From a checkpoint of a small transformer trained on Wikipedia: 7.4M parameters.
MLP neurons of a small language model. Each row is named by its layer, matrix (down: output weights) and neuron, and shows model dimensions 48-175. Each number is 128 + 32 x the weight over its row's rms, rounded and kept within 0 to 255. Numbers have three digits each. A neuron's up and down rows have the sign that makes its largest values positive.
A block is one neuron, or neurons of one layer that tend to fire together. After each block is what it responds to, as a language model described it from the Wikipedia text at the highest values.

L8.down102:124109134106085095096038168115108128113060137165157089116098134150183133102175136139090129087168183169097094099118091129126129105093198079179157159151102145157121136101074120152133135153096172070145114106155102112159172160118107117129117121125161136121153105152123125081094119072114134119124119147103141042202088100143122142114103139157165198128155092152101167164162128148096111126183
Responds to: Final piece of a word split into several tokens, such as -ed, -s, -ly, -le, -ous, in multip-le, despit-e, vari-ous, previous-ly.

L7.down235:141144174107104129135063123114111182159103158113171159081164116111125112098113148140166107109114105120158147148125083090122124142142116143138186148095096146128170135075051120114173065106131104130115088191122098059136059093120148148116166042126153156157082144094143155115142180185179164133143147136086128117142113034094184140115174155123116184129063134162115117174148110128101115168092
L7.down272:184152179106147090129116125091124116061113112149114117148114119088089161133103156163129160051170185123118144106130116108098182112132143106132113135110101152111114128138124135131076164054118119106124104138150160113138105160119121054179128132156169133143173110106140081188131058101120179152152123104117136116106096071171052090054097134151125194081130158195108114172101201084148080148104
L7.down292:138114092104156149088082170137145155098134112091115116139099148097088182148146148159119109130095185151100097161098102131141103158105123145128132176110144164174157105134154141098150126095245118086087133148162119112173200104160138105104081117128094120097120150076095146081118155120125144090138094117070194096115115128103085092087074120131163053190134116158083113104091063088145137050164
L7.down340:130237093165142098127086132151121092122056136198115159119085125179160097096116098152059139146157141141099106080136112120142101142186157149167176200160107157101058075104109133170038157132147197124099076181128102094046152122121126181099173139158117116152093141161159112110073109155116113128086106083111116087133136102101091131124123115156137232161137177103047150122128118119135124115118
L7.down353:106192137080070152125133146129144147081105180091134086106089094087163154171123097117153074128149163103152126171152075139103101151121147206124153114113139144145148161143159140142189133079115149115162152185155146122146132184105120144124089150143080093100133091101131147135182094122106027108122141171139160119119171135129153118143146132083119189140172104094139177182079047155120155133083
L7.down523:115096151209046138061102161127063171109118122180118056047120118090104141152155129099072127168123159150168124158167103146068097111127145089158094045138070116152086153133180094129185129141156101132154063125132148137123128081105126151119144163169099151146139113162111111113109092112137160133116134097162083110154141107178075128140117178106174132163100134096102124139087127167152120142194
L7.down566:180147178148139098152115168127136134097151126079144076156157060112139118153075094089198135163116068101157209105140190109129129060211122162106097101105150129118196208093087090100104111146117150113114196117127103127069117073119145151131121083161163168056146134155134125139177102113120114136079110129154140112097101134178175112132121154155130159103159086160105102155149175138125118134065
L7.down608:124106145114041152144079121119085119106119129202138162132182118136114109066100125145188136129121128111141138083157150089138096147095157078221134106124118169108133115147124113064188088183105124107113127074172088115129183148122159112126102102106104132136094085147115111098082136126129130144171132169099083131066116147091130150136122136154121181141106174073161102153106100147128143181101
Responds to: Final word pieces that complete common words split into fragments, strongest on "se" after "the" (these), also the+ir, the+y, announc+ed, fur+ther, multip+le.

L8.down392:146103114106125134111040124161139139099053112108096082129084084067159080102122100129181124128118166164150091097136111109123138117113115112099108177094155133152104071120145156116194115153140086154146124143110132186143097100099092162068153128138168187143145129132103176084161061143132164151057178076082131141130122133149145146114129118110116111193138159197096070182089131170087163155152
Responds to: Middle pieces of words split into several tokens, especially in table headers and names, e.g. Ven-ue, Entert-ain-ment, employ-e-es, Invis-ib-le.

L8.down432:103113176094130060104123101090154149151116184136117103183182143145121149098134125130093116175109129112111146086164190129142143146109127129161073098162083141136148154114122117157080145134154146202131182124103161098148073124104145102153101146127070074077133085168104140147115109108090136126121117133136176138059099090155090116182132114113149162081109074111125147119158104114189094088061
Responds to: Single-letter word pieces, mostly r, split out inside longer words after a consonant, as in Aust-r-alia, hund-r-ed, th-r-oughout and Democ-r-atic, plus occasional i, p or f (Soc-i-ety, type-f-ace).

L7.down77:121169085127100161167124079088172072099120189082132111154131160123097100138144118156051128138094120103127120076086100137086095183071126133092118094130136087159139080164137123103123062098082116096146121107158157096164119098119097132151117150113168093131148093127119100142119147102096173168138136145121111146083148126189129126085130127114093146094147090159112138128127114164066103165174
L7.down218:129141170072057192076142188132136145119146119099124108149110126062124125101141107140106143151096110146097096065112108126120133173118154118096121164133076118182114155135106096167125161111145111171130142096144060065131083208167086091084142131194134077118167123148124107167128015084075148177123131119182161134163120123172116131132151106155061235148147192121161151099132147123118116118137
L7.down265:163111154119152142143068118157111054124119114137152163138101130155086120157139144116144062127113214151119153121117147098082130063084048130086128113125111189101138150119114109110128176124082124180160132118118161174150100177155155066152137139120132119128171148107140098131131036155148093118137141174148144159153166078037060087126116133153088166158077156061170119146100079067143129130096
L7.down306:147096174161136103106147086138170087106144127142156097054121092103124072062123125167101185125103129178067105097059091126168170091080138109092158143132110071089114145127116167096146141088172150127117116157117110207143111146167098139128152090158106095169141131164103117138106112082143085098146116097133112058170204157186123119149141158152140158187202135141110121150080156176123128113136
L7.down356:159104099154096098131126040185179151197106132114067137145138126131107160162118070162124103112139101092120149179061134136083118146078112126137114123169140116100110132167152131099177173101158114148157098112114141120130180107159211174163131112112119131145117135088186154119083145071154093125122068133145164123120141122079086061152174174117165121103073139071197152153071153110170187153087
L7.down419:128147172039123088111178107146161205170179203107109111149161073138160120154122125076124152146136113136098133102093109105140171119128106136145059101062084206140057076155142107147114119138142108050170135103129096152216142120079158162090128091149079169159163200118101058094142169159158155102083167142114109172167168128099190163106120118122147123140118148147137132118083106160109126086112
L7.down514:153089119162113115097146157138182078133107154108127113113122081109112141122116111143114199088164158147117153096119126133149177173092090126128103095160119105141121146126112109139118180117145138176175133105139161122104137196079128173094134088144115084015180147145091121135162097138121122139167201149155081125163125125141136127103129140125111041125156124142180186154161151138114126149069
L7.down554:099218120116213141145150147149115116124159212120159138136159107134134107087047126133170139144100153096110126141076129141152148146093130128096114134109150127135184128076110098096100084156130141097179169126172071117147164117156088123137098109120123128106124153123164112126143166101081116121108128119160173091149135091147132132077134113115132076120142155094224126137154124144141101171166
Responds to: Short letter fragments inside a word split oddly into pieces, mostly the doubled r in Law-r-ence, cur-r-ent, Recur-r-ing, also lar-ge, Chur-c-hes.

L7.down24:108136133135188083096121143118109131147143135162074191076122074091114146031132060084152139118104143152151114134128119070093131093083108165096138142138127114151131128175107122123128107120103121070105148153110187102116144116140113122158213066110222130058086119137166097184156127088127148130175142088159117120186108128144122137125150115063123211154107084074136174123115131122089136110137
L7.down404:143096170142168106124052101124103106133163088136086104080106091153127074138168151077142117145175102071139131145149092171164137106120132092137125174090152110135102150085096080102139130117162130181110175100149064188162152144123152083119105106104124118193169124093168157186136107158185090113158128089167137118096096184133181111122102178124101094158158182140110157114098085146129170086079
L7.down426:046170154087166153069102135165112146158098167095183141118080134154137125139097123157153086116153150120128142159147186141171153133080116105148150106185162135132139169125142133130103112072152177078111104128144112197154150154138143145135146076216089157162091164120113141133134070187191135170137169083132092104200128121117123123082059161038121120136133082063059124135124071173169169151126
L7.down473:108102126154141177124092112137117135205173111080120116130108160170069064139158143142164085174180095122094108105124116152156149102143171087096136097074159095094187140143132145105134097097144116135150127154170084177158130111153143116058138173145126198117203177086085171097168101112108090076154210162200116125159114110141169133151161170156133086150128166121144180148115109167126125113151
L7.down502:104194166089145142089166113107168124126131086090152163120141100167120114145156094173084139128071118083110118133165154111107179170197127175086163070110151096170162118116096145151130160139105112105100103090110144109158114113150152135138141140094126095126135106116108095133111072137067062171151163153134140100120130113150139100147102117100066245132084058145179130111120137171159216161132
L7.down520:107111136142091165072202165155118202154094166180154132165137058154148087125173112130131141101107138140086182126078135123113125108161175166144104116082131105140087093109112125185121169155144140147193122097102111125058111129121107109124165128117075175135113146134140062137179165154106088143127123109198199099195119088103127074180169118101107124126145173169090155113098189104093070136119
L7.down532:102094152137125131140081116123142132143104130078074183109142174110121066099163053114075166142134135089143107101166155085126098138144084115136139123071158136111106133106127153146146106122115183151085130116144100124160143137068089106096118096145086107113197058116066131124133126161081048143172104111045103131200171133147141086172130144106093125155108083156119166133177113057153143123155
L7.down636:136133090052159113109122159122169108180122155132106110175123140100114065150124107149165161124160153160109158131116105147103116169082103126100137115168170131096135137121131098082132131175154144176108104132088109164109110159128175121138129163166127070147141117063191096122133104130111140109092079078147101104108075059168134106168126095104163072154149124077136151178130146116108116118117
Responds to: Pipes, colons and semicolons after a header or field name in stats tables and infobox lists (Apps |, Weight:, Genres:), plus mid-word pieces completing common words (Presid-ent, Govern-ment, Ass-em-bly).